Weights of a small transformer language model.
Size: 9 layers, MLP 1024 GELU, vocabulary 8192, 7.56M parameters.
Architecture: rotary positions, no biases in attention or MLP, attention and MLP in parallel.
Training: 188M tokens, 11463 steps.
MLP neurons of a small language model. Each row is named by its layer, matrix (up: input weights; down: output weights) and neuron, and shows model dimensions 112-239. Each number is 128 + 32 x the weight over its row's rms, rounded and kept within 0 to 255.
After each neuron's rows, "fires on" lists the tokens most often at its 100 highest values on Wikipedia text that the model never trained on. A number after a token or word is its count.

L5.up384 [151 101 180 123 123  97 156 125 187 166 193  96 141 156 129 173 145  91 134 187 180 129 183 131 108 178  86 138  83 157 119 113 133 144 135 122 152  94 104 121  97 151 113  82  94 102 155  99 171 124  63 125  98  93 163 123 118 102 133  17 161 145 104 128 113 147 157 108 136 172 126 103 121 166 181 169 119 140 204 157  80 116  97 141 148 123 102 127 160 115 141 125  78 157 133 108 147 200 119 145 115 180 139 151 137  98 159 162 122 125 182  91 146  72 142 190 109 135 115 144 100 153 109 152 167 120  99 130]
L5.down384 [150 104 159 101 153 133  48 148 110 159 160 183 108  70 124 145 124 128  84 167  79 152 124  97  85 119 132  76 121  94 143 105 119 169 133 107 117 134 154  99 153 159  81  86 129 104 125 157 138 106 120 169 166 119 140 110 177 117 135 125 139 122 106  84 204 163 147 158 125 122 104 136 129 165 137 174 101 156 179 157 110 100 103 144 103 130  56 121 149  96 144  71 178 160 113 153 101 150 138 102 209 139 121  96 122  99 173 166 164 122 172 111 108  96 159 159 144 113 130 127 154 117 143  88 150 135 122  80]
fires on: "9" 29, "8" 20, "2" 16, "1" 13, "0" 7, "7" 6

L2.up19 [ 79 117 102 112 130 165 109  78 151  94  82 118 100 116  34  98 106 128 125 161 151 117 173 120 161  49  85 173 119 122 115 138 135 124 133 158 115  62  78 103 177 125 164 124 138 189 111  99 187 131 154 118 151 155 111  83 126 106 164 147 115 185 106 106 190 133 103 152 135 155 145 164 157 176 138 181 147 109 125 150 170 178 130 108 145 131 109 126 145 136 130 183 106 133 160 123 116 138 143 121  61 109 138 130 130 135 131 156 137 130 133 152 123  87  92 178 127 162  78  87 162 121 111 139 115 119 162 143]
L2.down19 [169  89 147 159 131  99 115 135 114  91 118 106 164  97 120 139 122 166 132 119 126 139 159 164 109 191 170 121 142 126 122 127 105  71 149 104 161 120 145 129 115 108 167 174  60  93 108 126  96  66 126 127  28 125 159 111  96 119 182  53 121 145 104 178  57 145 142 138  68 159  74 141 144 105 127  80 139 103 140 129 197 104 117 167 138 142 174 115 113 111  72 134 101 144 132 153 160 180 118  97 111 164 128 100 158 132 151  95 140  74 123  89  77 135  80  92 173 190 125 150 146 165  89 114 146  67 186  83]
fires on: " of" 22, "ed" 14, "O" 12, "F" 7, "M" 7, " " 6

L2.up462 [104 139 105 182  87 102 171 154 112 152 183 178 160 126  97 132 135  83 125 108 149  69 174 133 111 118  79 180 110  74 122 166 121 171 149 154 118 115 135 114 132 166 140  97 167 103 155 160  82 124  81  94  56  94 141 102 139 120 186 103 104 136 134 111 162 148 115 101  49  97  62  98 139 124 157 150 127 150 108 138 172 197 130 176 106 133 151 124 173 158 139 157 128 192  98 104 118 151  98 176 167  82  98 117  84 164  70 100 120  83 141 179  82  67 133 127 102  87 111 162 145  93  64  84 100 199 113 182]
L2.down462 [ 93 148  51 154 164 107 157 134  69 130  94  99 123  80  82 149 148 182 121  85 134 141 116  95 103 150 136 110 139 231 122 156 153 123 119 131 126 146 162  77 109  80 120 138 121 138 103 156 164 130 201 140 101 154 142 102  95 186 118 136 135  68 130 108 114 159 117 150 137  65 136 152 143 123  84 121  97 118 127 132 179 126  98 132 166 171 117 100 167 171 112 178 118  78 174 134 106 133 142 152  92 165 160 187 187 195 107 130 123 168 158 196 112 132 179 127 155 110  96  91 123 117 170 136 158 114 134 128]
fires on: " of" 36, "er" 14, "or" 11, "cre" 7, "man" 4, "as" 4

L5.up878 [137 113 153 135 172 112 106  73  88 154 137 137 141 120  67  65 100  90 120 141 130 107 134  90 141 141  95  89  93 146 135  78 107 162 136 116 170 124  85 191 145  97  76 128 142 146 139 118 112 137  69 144 172 115  84 118  91  89 112 103 122 133 128 146 119 140 141 158 100 184 123 189 169 123  99 173 114 135 170 103  79 182 146 167 162 140  92  96 154 135 118 121  89  81  87 189 126 136 127 207 136 168 181 123 109 110 198 161 140 101  93  87  71  77 169 159 108 120 101  96 160 143 118 129 143 105 129  96]
L5.down878 [ 55 110 146 139 129 131 174 130 154  35 107 101 133 117 116 131 109 122 132 119 104  88 114 156 145 123 148 104 104 154 180 180 147 146 137  93 124 142  82 166 208 115 152 148 150 227 123 102 148  89 102 170  87 124 166 173 144 110 106  87 117 167 139 171  84 137 100 112 117 138 100 152  67 138 150 128 114 174 121 112  91  46 123 111 106 122 146 117 116  90 105 156  91 202 105 108 157 110 137 126  72 105 131  48 117 120 108 104 121 109 145 121 143 133 115 119 152 173 147 100 100 131 145  95 142 108 109  95]
fires on: "9" 42, "1" 14, " had" 8, "us" 6, "is" 5

L2.up503 [110 131 164 145 178 104 131  68 112 134 159  48 120 163 136 138 114  91 130 168 103 128 132 102  95 146  99 148 143 101 124  72 135 122 127 167 162  97 138 134 115  36 156 136 149 104 173 150 109 130  69 105 161 164 128 110 156 151  86  80 164 109 116 172 130 104 134 156 108  90 156 150 129 144 164 129 129 181 141 164 120 127  92 137 210 151 144 105 193 140 152 172 173 135 142 138  80  90 155 180  84 115 108  42  74 103 120 103 195  90 106 134 165 114 134 129 203 146 197  67 153 180 173 108 162  82 142 110]
L2.down503 [129 135 130 122 131 175  74 176 176 152 168 148 136 111 125 128 117 133 127 171 102 134 108 133  92  83 114  91  77  88  95 170 137 102 124  83 126 148 141  72  69 142  94 156 103 162 106 127 131 137 109 172 144 129 150 108  82 112 153 170  71 106  94 118 107  93 160  87 140  94  94 156 163  91 122 163 146 138 173 116  73 183 140 126  68 130  96 160  93 137 110 123 132 110 151 117 114 187 130  95  83 155 133 172 138  62 102 149 127 132  80 158 176 145 124 138 110 117  78 125 126 127 119  67  90 181 118  76]
fires on: "z" 24, "k" 21, "s" 17, " D" 7, "ch" 6, "ach" 4

L5.up383 [ 73 111 127 205 114  99 145 151 175 139 159 124  83 135 146 177 119 160 123  76 145 152 142 145 138 156  69 101 144 134 124  82 183 145  97  98 130  92 130 118  86 199  94 108 134 142 139 166  87 136 169 129 196  71  76 147 138  71  43 140 194 143  64 147 161 148 109 139 161 118 182 105  95  98 106 190 152 106 133 140 199  73 100 127 112 124 137  75 183 130 150 191 183 114 119 140 143 106 105 110 151 158 135 122 102  79 138 120 118 138 159 108 131  87 113 147 168 102 119  90 102  94  63 111 100 135 121 140]
L5.down383 [139 129 142 197 198 198 130  93 195 160 127 149 220 155  94 117 123 115 106 134 123 131 103 120 152 154 169 123 154 124 135 103 112  40 103 147 130 138 145 167  84 148 134 130 149 104  92 126  67  94 157 124 128 116 141 120 173 124 111 170 190 139 151 142 152 154 145 136 148 140 132 147 151  36 169 156 157 155 156  69 119 122 132  94 172 131 113 166 128 120 153  86 135 127 146 192 168 165 107 110  74 114  71 118 150 134 119 141 134 147 170 127 133 162 134  96 124 111 150 141 109 174 146 161  99 141  94 112]
fires on: "." 57, " by" 15, " |" 12

L5.up462 [104 119 120 142 109 109 134 172 127 162  72  88  67 131  97 116  87 132  61 135 106 172 193 132 163 137 215 133 139 159  87  92 142 202 112 140 141 179 115 168 118 140 115  97 149 104 108  95 107 122 108 111 196 170 117  84 117 153 134 126 158 181 194 148 109 111 120 125 125 155 192  72 167  93 149 102  83 123  96 142  59 144  97 198 119 141 100 118 119 130 183 159 103 153 118 148 145  98 133 150  84 165 148 151 221 103 107 147 107 137 100 152 102 133 183 121 161 147 118 104 112 119 132 117 124 165 168 121]
L5.down462 [113 135 112 131 141 185 118 172 109 126 103 100 143 126  93  97 109  98 114 121 151  80  88 113 194 139 198 160 140 199 162 118 121 170 164  87 170 141 125 221 103 128 103  80 121 100 171 144 150 144  93 111 170 130 130 116 190  89 198 134  96 123 135 162 100 128 132 134 155 130 117 163 143  80  66 135 118  91  99 195 109 125 115 131  97 158 166 112 142 141 127 178  69 159 191  88 140 111 162  71 115  95 157 102 127 156  89 108 139 172 228 125  98 134 211 159 176  94 154 125 107 116 127 142 126 145 162 145]
fires on: " to" 87, " will" 5

L2.up986 [146  94  87 200  96 145 154 116 111 138 126 111 108  96 152 175 126  87 105 152 103 153 128 141 173 120 162 124 181 116 184 141 149 161 107 141  93  98 156 184  88  90 175  85 155 142 130  94 209  69 105 164 141  85 127 169 127 152 186 117 164  94 123 101 100 112 160  70 123 162  92 119 115 115 153  93 183  90 116  94 155  88 105 117 177 174  73 172 123 104  77 135 143 147 155  82 175 131 124 118  78 155  68 118 122 119 143 107 103 139 185 133 119  62 104 150 122 120 140 145 114 121 132 124 139 103  86 111]
L2.down986 [118 102 124  92 138 142 158  96  90  92 140 140  82 118  83 163 110 134  97  64 131 173 163 109 149  98 197 114 134 133 100  99 160 164 105 139 199 132 125 179 175 130 160  57 126 102 161 130 117 129 124  95 161 145 124 118 107 149 111 153  65 138 132 139 114 110  66 188 120 143 112  64 100 132 182 169 100 167 162  91  84 111 122 106 137 124 179 125 117 136 169  87 113 121  87 121 102 139 114 177 116  94 174 229 115 159  47 142 117 115 114 101 149 118 125  83  85 101 159 124 159 171  86 118 165 185 144 146]
fires on: "st" 14, "ed" 13, "d" 9, "val" 8, "ster" 6

L2.up598 [127 130 113 101 134 160 122 110 121 115 117 106 125  75 158 168  75 105 129  82 181 137 131 134 124 155 101 173 101  87 136 181 131 155  84 154 132 130  89 151 124 132 168  74 130 150  58 127 126 131  92 113  61  94 157  61 119 175 114 186 138 120 113 145 130 125  60 112  85 101 108 112 121 141 176 118 177 162 118 133  90 131  86 123 134 107 145 138 150  97 178 162 123 151 121 143  83  99 136 158 136 101  92  78  88 111 143  50 148  95 110  55 149 153 181 110 131 122 156 133 107 142 124  84  86  95 177 128]
L2.down598 [149 115 160 137 151  89  82  86 137 115 149  89 153 186  35 123 132 196 121 156 137  76 140 109 118 183 122 102 140 142 150 121  99 149 189 126  65 131 118 118 185  79 169 135  58 191 152  89 156 145 150 101 125 179 101 150 126  66 125 116 137 172 115 166 136 112 195  98 156 180 141 180  48 136 148 158 139 118  94 115  90 144 151  90 128 168  95 159 175  97  97 140  89 146 169 148 131 118 126 128 189 188 128 190 180  97 150 162 129 126 114 104 143 122 146  89  74 139 133 105 120  91 135 131 168 142 104 110]
fires on: "s" 31, "d" 11, "es" 10, "k" 10, "us" 5, "e" 4

L2.up929 [102 144 140 114 100  86  95 149 114 151  70 162 151  89  96 146  72  72 156 140 118 186 152 122 110 102 154 130 157 155 129 147 144 133 151 162 118 122 216  90 167 179  83 146 100 108 128 153 164 124 109  89 107 182  64  66 127 112 156 143 118 137 172 134 115 106 105 112 127 140 132 174  78 111 119 154 168  91 142 112 168 120 123 115 106  98 125 123  87  79  70 178 121 174 122 126 132 116 143 205 140 122 190 152 139 125  98 148 117 104 181 143 119 122 103  92 148 187 153 194 138  64 174 111 137 143 130 125]
L2.down929 [170 137 106 151  93 106 145 123 177 121 128 145 133 178 120 134 100 122 119 120 161 157 159 127  98 101 146  95  65 119 208  93 144 141 170 138 154 108 115 141  79 167  98 158 116 121 135 131 113  99 127 164 171 105  79  11 132 141 131 149  83 187 136 102 129 168 108  98 171 157 121 110 137 174  88 149 108 105 176 169 116 167 152 135 114 112 146 132 119 151 111 146 117  15 122  67 148  91 102 148 110 128 139 123 122 105  90 140 142  71  67 163 182 167 157 107  91  87 128 112 207 126  85 171 150 137 117 137]
fires on: "." 27, "T" 20, "B" 12, "H" 7, "P" 5, "M" 5

L5.up847 [146 176 124 102 129  81  63  84 197 123 119 104 180 148  90  82 141 153 145 164 105 186 175 116 138  90 106 176 141 174  88 123 102 152 109 124 134 122 126 102 139 238 149 120  88 134 133 134  85 130 161 137 148  84 122 127 140 165 171 200 115 118 126  83 135 152 121 133  46 189 109 165 103 104  83 128 156 134  78 126 157 166 124 206 135 148 124 129 107 142  90 204 104 132 119  66 122 128 121 149 174 162 159  66 106 119  96 166 173 174 162 161 143 128 143 153 121 128 104  90 161  91 140  82 161 120 160 121]
L5.down847 [150 138 130 115 133 139 181 204  59 113 158 114 124 149 156 104 138 115  85 152 115  43 107 105 162 162  97 125 153 121 151 117  84  87 167 154 160 112 146  78  81 140 154 119 117 117 105 129 161 106 130 168 140 188 124 135 120 147  43 240 156 111  86 147 155 102 119 136 129 103 156  76 148 147  70 121 137 110 114 150 165 125 123  58  90  78 151 107 123 110 178 115 142  96 120 159 105 176 119 102 121  99 172 107 141 191  85 139 139 160  76 128 129 110 114 157 168 128 152 136 143 204 154 115 143 139 136 186]
fires on: "," 36, " and" 18, "d" 12, "ed" 10, "\"" 5, " called" 4

L2.up645 [126 128 155  64 166 117 123 138 188 102 211 164 160  70 127 180 156 148 130 198 147 158 162 142 128  62 110 117  92 123 136 139 130 155 168 119  99 118 104  99 127 173 149 116 151 101 184  59 130 183 174  82 159  47 130 117  97  23 135 175 130 113 169 115  98 140 139 147 202 120 133 133  99 104 170 192 146 115 173 104 105  94  99  74 126 151 122 171 179 121  98 101 143 114 110 216 147 168 107 122 124 113 124 147 116 144  91 157 107 155 108 125 154 189 144 121 156 172 167 126 126 138 155 154 183 111 113 151]
L2.down645 [ 86 120 148 117 134 131 111 115  91 155 142 128 126 164 136 127 104 151 183 141 188  88 116 126 106 149  61 147 140 100 108 128 108 120 126 155 145 153 156  93 123  70 120 149 130 186 174 195 101 141 157 152 161 142 130 104 120 167 119  79 204 165 161 171 175 186 138 107 133 123 141 142 157  90 120 135 165 124 108 142 132 150 158 145 107 120 101  93  82  97  69 122 153 193 145  93 121 141 118 100 114  66 121 139  70  69 118 134 113 199 180 130 149 150 144  82 124 108 160 137 158  95 209 119 137 140 126 173]
fires on: " " 47, "ing" 6, "ough" 5, "U" 5, "O" 4

L2.up327 [ 99 104 124 181 105 105 146 113 166  96 124 137 169 124 128  89 104 185  93 177 134 146 123 135  71  88  96 146 166 127 122 119 131  80 140  75 154 114 122  69 120 160 134 164 162 164 168 139 132 179  37 135 102 185 106 107 115  97 138  71 100 147  94 139 108 120 144 156 146 115  97 158  98  88 146 215 175  70 169  96 127 127 111  92 143 103 185  93  65 117 127 175 176 163 166 164 123 120 126 152 154  86 157 129  84 131 191 162 117 111 110 115 180 122  98 158 155 127 120 145 149 124 125 152 132 129 116 133]
L2.down327 [196 140 143 142 154 101  94 127 100 126 127 122 187  86 137 104 126 128  90  99 132  62 184  69  82 116 118 127 104 117 134 102  86  99 114  83 146 120 135 141 153  86 157 144 101 151 146 129 141  95 151 172 182 165 119 137 115 133 108 127  45 170 169 154 106  99  71  84  91 135 172 135 146 130 130 119 204  85 129 131 185 104 160 200 120 131  89 139  81  40  66  94 140 102 115 143 145 132 108 141  96 107 144 115  97 141 104 112 109 128 110 162 116 127 112 120 178 135 143 125 171 123  75 107 144 183 188 142]
fires on: "P" 12, "V" 9, "T" 9, "F" 9, "M" 7, "z" 7

L2.up231 [182 120  94  93 104 162 143  87 156 121 144  81 103 154 132 178 193 140  57 132  92 134  87  99 106 150 111 117 175 112 128 134 123 128 134  96 140 144 123 163  85 129  85 135 108 116 115 109  95  80 151 133 141 122 144 140 143 161 144 118 150 189  79  71 102 140  95 154 111 162 164 160 119 138 142 119 101  82  96  83 105 136 124 150 121 122 172 149 114  87  74  39  91  71 129 101 156  93 135  71 139 151  67 104  90 139  54 182 145  96 206 103  59 150 142 152 146 160  65 123 126 153 152 179 176 163  70 156]
L2.down231 [138 116  74 107  83 111 132 128 114 155 118 123 137 116  76  53  91 160 144 115 116 166 172 148 134 135 142 115 105 149 118 129 140 176 111 112 130  82  88 112 129 119 144  74 151 135 151 135 114 130 124  84  75 119 141 100  46 133 111  35 107  88 212 128 138  99 109 156 108 137 119 119 132 141 184  44 100 131 160 148 150  90 156 113 119 140  58 155 182 137 168 154 148 135 184 174  84 197 125 171 158 143 182 134 138 162 176  98 141 165 102  89 155  73  78 134 193 150 175  75 156 194 146 158 143 148 167 149]
fires on: " Me" 16, " =" 11, "Me" 9, " on" 8, " (" 7

L5.up678 [134 128 113 216 121 148 106  98 150 106 108 126 108 143 115 115 128 176 118 108 154 172 101 200 161 115  95 135  83 146  97  94 165 102  74 149 119 109 116 114 144 105 102 160 136 147 182 200  94 155  84 150 176  96  70 121 130 141 108 162 192 159 103 159 171 123 126 143 141 111 160 156  65 110  88 116 138 141 103 118 150 121  75 134 169 142 125 122 103 129 129 117 162 101 138 112 137  93 132  85 144 196 135 109 114 191 150 180 130 152 128 122 116  99 130 130 144  97 108 204 188  52 134 119 146  99 113 117]
L5.down678 [167 130 105 187  83  79 159 138 122 140 142 189  93 143 153 148  95 144 121 149  73  75 153 157 133 143 231  96 177 195 134 118 111 113 187 121 103 157 184 162 123  59 125  72 173  98 171 111 133  94 128 106 119 106 114 170 144 148 165 109 115 186 146 128 101 150  84 138 153 119 154 120  83 155 121 152 192 111 133 166 118 159  85 127 181  99 179 122 142 112 145 101 117 167 132 115 105  88 173 139  89  68 174 117  74 135 105  96 124  84 102 121 154 135  57 147 187 130 140 142 141 170 111 121 182 150 109 110]
fires on: "ed" 24, "d" 9, " /" 9, " |" 8, "ing" 8, "ted" 6

L5.up740 [129 118 150 141 113 134 136 160 145 124 123 107 152 136 127 157 154 121 128 161 143  76 105 151  96 171 123 112 124 134 145 156 135 109 172 122 128  87 179 133  99 164 209  95  83  94 198 116 146  69 142 128  94 128 120 102 120 144 163 158 144 167 117 140 129 115 118  96 163 119 105 112 146  89 143 116 234 144  77  91 179 114 118  84 133 140 127  97 119 132 166 166 119 116 178  53 155  74  91 126 162  92 139  71  92 120 160  95 184 124 142 102 108  83  70 151 108 134 104  69 166 148 166  79 130  92  91  92]
L5.down740 [117 105 122 101 149 141 127 114  99 119 107 116 127 116 183 114 141 141 103 123  52 103 149 130  97 129 156 103 153 110  89  93 124 121 111 110 195  91 111 158 144 125 141 132 131  64 141 115 154 108 175 133 136 200 122 148 114 114 136 112 142  95 154 168 115 108 150 146 168  97 149 107 128 144 152 130 146 102  86 174  94 136 143 113  78  34 151 185 172 110  75  97 142 248  83 197  93 169 153 165 132 114 160 137 144 120 182 141  95 174 143  92 120 148 117 124 111 176 135 152 138  21  93 145 126 160 117 123]
fires on: "\n" 58, " and" 8, "st" 4

L5.up952 [117 117 119 168 118 126 182 119 131 138 110 114  62 118 118 155 119  98 114 147 201 157 142 150  86  98 163 117 159 138  86 143 146 189 128 142 190 127 103  85 122 121 117 179 185 117 127  97  88 101 170 111 163  99 109 155 142 122 131 104 116 146 101 150 146 130 159  81 118 135 136 148 102 127  58 153 137  84 143 172 219 146  90 142 153  99 113 105 135 130  87 120 127 209 105 155 111 106 108 135 137 157 131 126 120  72 165 126 170 130 106 105  98 111 146 124 140 202 132 133  99 108 131  84 133  93 115 109]
L5.down952 [118 128 152 119 117 168 144 152 122  75 123 134 135 167 144 132 215 141  97 167 171 117 170 151 130 136 119  94 175 123 140 132 133  98  91 172 109 136 196  72 121 150 135 170  88  88 127 114 152 148 123  91  84 175 165 186 208 178 170 114 120 114 196  94  92 195 181 135 171 120 143 139 137 101 165  48 184  44 129 120 146 127  96 163 153 130 113 145 119 166 121 172 164 156 123  35 148 110 127 113  66  84  96  92  99 116 106 150  86 140  98 140 129 138 121 124 121 137 128 124 117 198 111 118 161 172 112 105]
fires on: " W" 22, " made" 16, "." 13, "ed" 8

L5.up178 [120 129 113 118 127 146  93  95 135 128 123 145 220 124 131 148 120  92 134 159 113 124 114 115 114 128 101 192 168 158 148 177 180 116 116 133 148 164 161  77 117 178 188 173 193 120 130 146 136 150 124 122 107 160  94 131 154 131 155 139 139  86 139 166 118 141  75 188 104 155 112  93 159 115 142  76 150 110 119 152 140 117  89 103 209 117 120 161 111 132 129 115 111 177 170 121 117 113 146 107 146 181 157 115 101 112 109  68 143  87 149 146 106 133 158 197 146 112 151  71 135  94 114 125 177 121 190 149]
L5.down178 [170 134 148 128 147 115 135 117 114  86 116 104 128  94 123 108 165 159  96 176 138 141 107 113 140 184 179  97 136 168 100 102 158  67  92 122 141 103 125 107 123  98 133 204 114 164 111 127 168 107  96 141  82 135 181  86  99 161  98 161 189 117 127  98 137 160 182 146  95  84 122 157 131 127 123 133 179 158 128 125  71 142 140 207  82 116  98 110 106  79 102 151 178 137 122 164 163 221  96 156 101 149 128 150 159 146 111 117 208 142 109 172 128 145 132 101 134  95  70 123 145  99 110 105  97 159 140  53]
fires on: " and" 35, "2" 11, "7" 9, " with" 8, "," 7, "6" 6

L2.up365 [124 156 180 208 120 153 134 124 162  97  91 150 180 138 140 153  81  43 152 158 145  84 132 115 125  99 126 110 151 134 138 189  91  73 163 163 105 129 173 160 126 111 117 190 116  90 142 109 110  75 119 120 166 101 163 117 124 127  70 129 170  96 117 147 139 111  92  98 170 185 157 125 122 142 111 140  91 161 169  83 139 179 187 169 183 141 176 121 134 127 172 136 111 143  97  89 151 128  92  89 146 195 124 101 147 159 106 148 145  81 132 115  73 122 143  81 162 112 160 115 107 117  88 155  78 169  84 155]
L2.down365 [110  99 106  54 189  91 150 107 112 117 137 200  73 123 161 127 118 144 117 163 152 140 137 100  81 173 121 187 149 114 143 101 154 126 133 120 139 132 155 102  98 158 142 152 115 136 115 138 115 189 125 168 125 138  98  97  60 166  88 207 185 118 159 131 134 173 181 146 138  63 116 160  98 120 197 118 188  59  98 132 128 118  98  85 115 145 119  81 125 107  73 154 103  94 167 123  69 114 139 160  77  98 176 140 105 108 115 113 145 154 130 149 155 160 147 190 109 194  92 139 121 132 169 143  98  71 141  94]
fires on: "o" 27, "e" 24, "um" 12, "es" 8, "s" 5

L2.up958 [ 50 126 129 135 139 146 217 140  74 106  67  85  87 104 147 143 136 124 176  81 140 139 124 123 180 141 204 140  80 115 117 101 158 115 132  83 109 157 156  90 154 203  99 134 133 152  95 124 136 133 147  74 137  92 127 120 168 144 127 132 151 138 138 151 134 116 153 114 135 104 171  58  76  53  70 134 125 117 162 117 151 111  82 106 175 129 110 186 134  87 160 165 186  71 153 126 118  75  99 121 182 104 118 108 118  58 132 160 133  87 166 173 123  98 137 117 150 144  95 125 203 118 126 158 124 192 152 102]
L2.down958 [155  68 112 134 121  98 164  89 142 212 155 110 200 126 113  78 154 119 158  92 131 103 103 112 116 113  98  45  98 121 156 109 122 150 147  98 145  76 204 155 102  84 145 105 151 127 109 155 143  68 195 121 126  75 125 129 129 154  75  63 104 175 136 107 108  82 117 110 138 121 124 136 120 115 138 164 140 144 137 158 131 143 150 119 118 179 163 135 112 117  93 117 140 131 133 163 121 118 167 158 167 138 148 102 157  84  77 133 125 113 132  75 107 114 139 144 175  67 166 112 108 182 127 120 140 108 120 148]
fires on: "." 26, " Mc" 11, "ud" 5, "ri" 5, "John" 5, " President" 5

L2.up791 [164 173 106 113 176 120 155  83 180 151 180 197 180 128 148 159 113 128  95 137 123 128 110 122  77 106 117 120 180  49 139  56 138 177 130 115 115 167 141  89  98 132 106 143 126 147 176 121 115 120  72 133 143 105  55  94 125  75 145 129 146 143 141 166  62 163 164 127 184 117 150 125  86 102 127 150  79 137  99 125  77 143 123  74 119  91  75 151 113  73 101 125 101 103 133 157 170 109  61 149 121 181 108 117 132  97 103 124 110 123 135 141 156 175 118 101 131 179 166 146 156  89  67 118 143 163 104 134]
L2.down791 [ 81  98  85  95 123 125 113 205 108 137 159 124 113  94 145 119 179 133 111  78  97  93 124 127 233 106 162 168 160 123 137 122 130 121 146 147 152 132 153 132 166 134 160  90  87  84 136 113  86 165 131  88  89 140 179 171 130 134 118   2 144 170  91 158 162  86 181 147 119 117 118  83 105 142 126  98 139 150 123 126 209 101 205  87  98 161 129 116  83 108 112 121 112 184 122 185 119 141 149  98 109 136 176 170 131  84  88 138  69 167 117  68 173 129 118 100 122  90 168 136 142 124 191 125 181 109 125 150]
fires on: " World" 11, "ock" 10, "th" 10, "ough" 8, "ner" 8, "ing" 6

L5.up999 [117  85 109 160  60  78  59 115 144 190 180 126 118 163 136 185 118 136 145 145 131 124 158 144 164 114 120 114 173 136 100 157 162 100 134 161 147  70 158 167 107 190 159 181 160 117 184 161  95 131 151  82  90  87 128 131 112  71 112  85 134 163  61 154 181 128 166 158 155  65 182 127 136 133 147 123 123 131 144 117 174 125 149 129 151  79 134 143 157 121  96 111 166 113 139 147 119 129 163 159 155 144 107  63 145  15 133  97 169 144 119  95 111 131 156 144 191 145 108 169 148 166 137 121 155 137  85  94]
L5.down999 [119 142 160 150  72 149 155 104 133 143 173 125 108 177  90 128 104 126 129 156 131 106  90 147 142 156 103 153  99 114 126 127 177 129  84 102  65 187 131 116 149 137 131 117 150 177 191 152 142 103 162   2  83 113  80 148 133 117 123 160  89 142 117 189 145 164 126 100 141 127 164 185  99  82 169 158 116 171 112 111 151 130 162 129 126 143 140  89 199 176 109 135 136 164 131  90  82  86 165  88 108 145 169 187 115 121  96 174  98 158 128 149 116 143 164 133 163 128  98 156  98 138 138 117 137 118 141 150]
fires on: "." 95

L2.up116 [ 55 163 115 193  93 125 110 112  60 116 186 160 177  96 129 119  78 142 121  80 112  90 162 155 106 151 133  87 162  46 148  96 105 117 131 109  97  58 159  75 112 117 201 131 142 136 185 104 150  94 109 191  87 100 101  96 194 175 159 120 123 162 173 153  80 130 166 156  75 146  97  96 120 117 128 172 145 108 128 144 196 125 125 180 132 154 170 168 141 134 117 145 141 129 150 162 140 108  97 162 149 183 132 135 111 153 110 195 133 115 140  58 161 131 136 115  78 110 126 105 119  96 144 175 138 103 111 105]
L2.down116 [ 83  64 138 101 118  96  97  66 176 133 135  61 104 122  84 111  94 118 133 161 177 120 138 112 166 141 132 102 135 169 140 155  93 136  95 175 156 103 130 145  79 103 126 184 113 118 105  93 226  97 186  98 142 156  92 139  93 139  88 202 115 136 122 155 143 170 154 155 174 110 156  91  56 113 143 114 215 141 120  63 161 143 110 169  96 115  77  95  57 150 165 117 124 101 116 105 139  90 168 101 139 120  92 132 157  76 135 133 158  91 125 111 133  89 132 176 107 165 170  92 108 160 108 149 136  89 143  99]
fires on: "er" 32, "ed" 16, "or" 7, "ke" 4

L2.up53 [184  87 169 144 177  46 116 103 149  95 162 127 102 129 147 139 173 126  88 134 106 171 110 145 160 114 153  64 144 149  94 146  93 110 142  97 169 121 111  83 147 132 122  84 158 174 107 117  41 162 156  59 121  90 129 121 116 144 111 136 149 111 135 125 119 105 127 138 176 129 126 153  84 143  86 148  89 155 136 135 109 125 181  93 123 155 114 158 148 126 135 102  95 132 136 102 144 141  64 119  87 176  85 130  92 134  98 164 114  92 125  28 164 154  81 169 126 124  82  51  81 161 118  86 156 134 103 130]
L2.down53 [106  85 138 129 150 104 130 148 125 119  96 211  86  97 171  88  90 154 210 136 132 139 138  77 128 112 160 175 139 169 175 104 138 129  82  90 147 102 136 136 105 147 159 139  91 105 184  93  66 140 151 203 126 140  63 108 146  90  93  82 179 141 132 118 152 135 134 100 170 141 126 113 131 157 109 101 102 134  93  67 167 100 112 117  64 104 116 123 151 179 147 194 149 121 128 117 122 162  99 138  54 118 111 114 143 166  80  76 105 114 125 100 160 104 111 219  95 147 125 120 114 107 115  75 117  84 150 108]
fires on: " (" 21, " =" 11, " Po" 9, " All" 8, " –" 7

L5.up48 [128 120 159 136 105 131 124 156  82 108 111 165 109  79 175 166  76  84 113 115  47 134 102  44  98 121 132 168 140 191 154  91 120 120 149 169  45 154 154 109  94 139  99  65 116 123 163 121 187 142  55 110 174 126 190  90 162 103 182 142 143 153 126  75  54 113 173 141 161 119 156  88 146 121 139 162 122 147 123 187 142  73  99 164 147 148 122 122 136 122 109 138 134 115 145 165 115 124 145 172 139  85 140 146 122  66 157 119 146 162 127  84 126  99 143 133 119 178 123  32 132 110 131 163 110 185 121 146]
L5.down48 [ 62 147 121 129 171 156 112 138 156 159  74  73 121  87 137  96 145  98  89 150 122 136 125  49 128  87 140 129  90 121 165 114 110 130 115 145 131 150  94 111  95 112  75  45 127  99 145  39 190 121 121  78 170 125 143 145 143  96 179 158 159 167 105 150 106 142 154 120 194 110  78 150 145 143  86 160 143 154 146 172 163  87 154 178  90 121 113 111 103 133 150 215 112 151 196 144 150  71 192 114 138 123 160 112  99 184 106 131 150 118 122  67 104 177 142 120 147 126 117  89 139  78  78 118 117 166 143 106]
fires on: " to" 82, " can" 6, "t" 4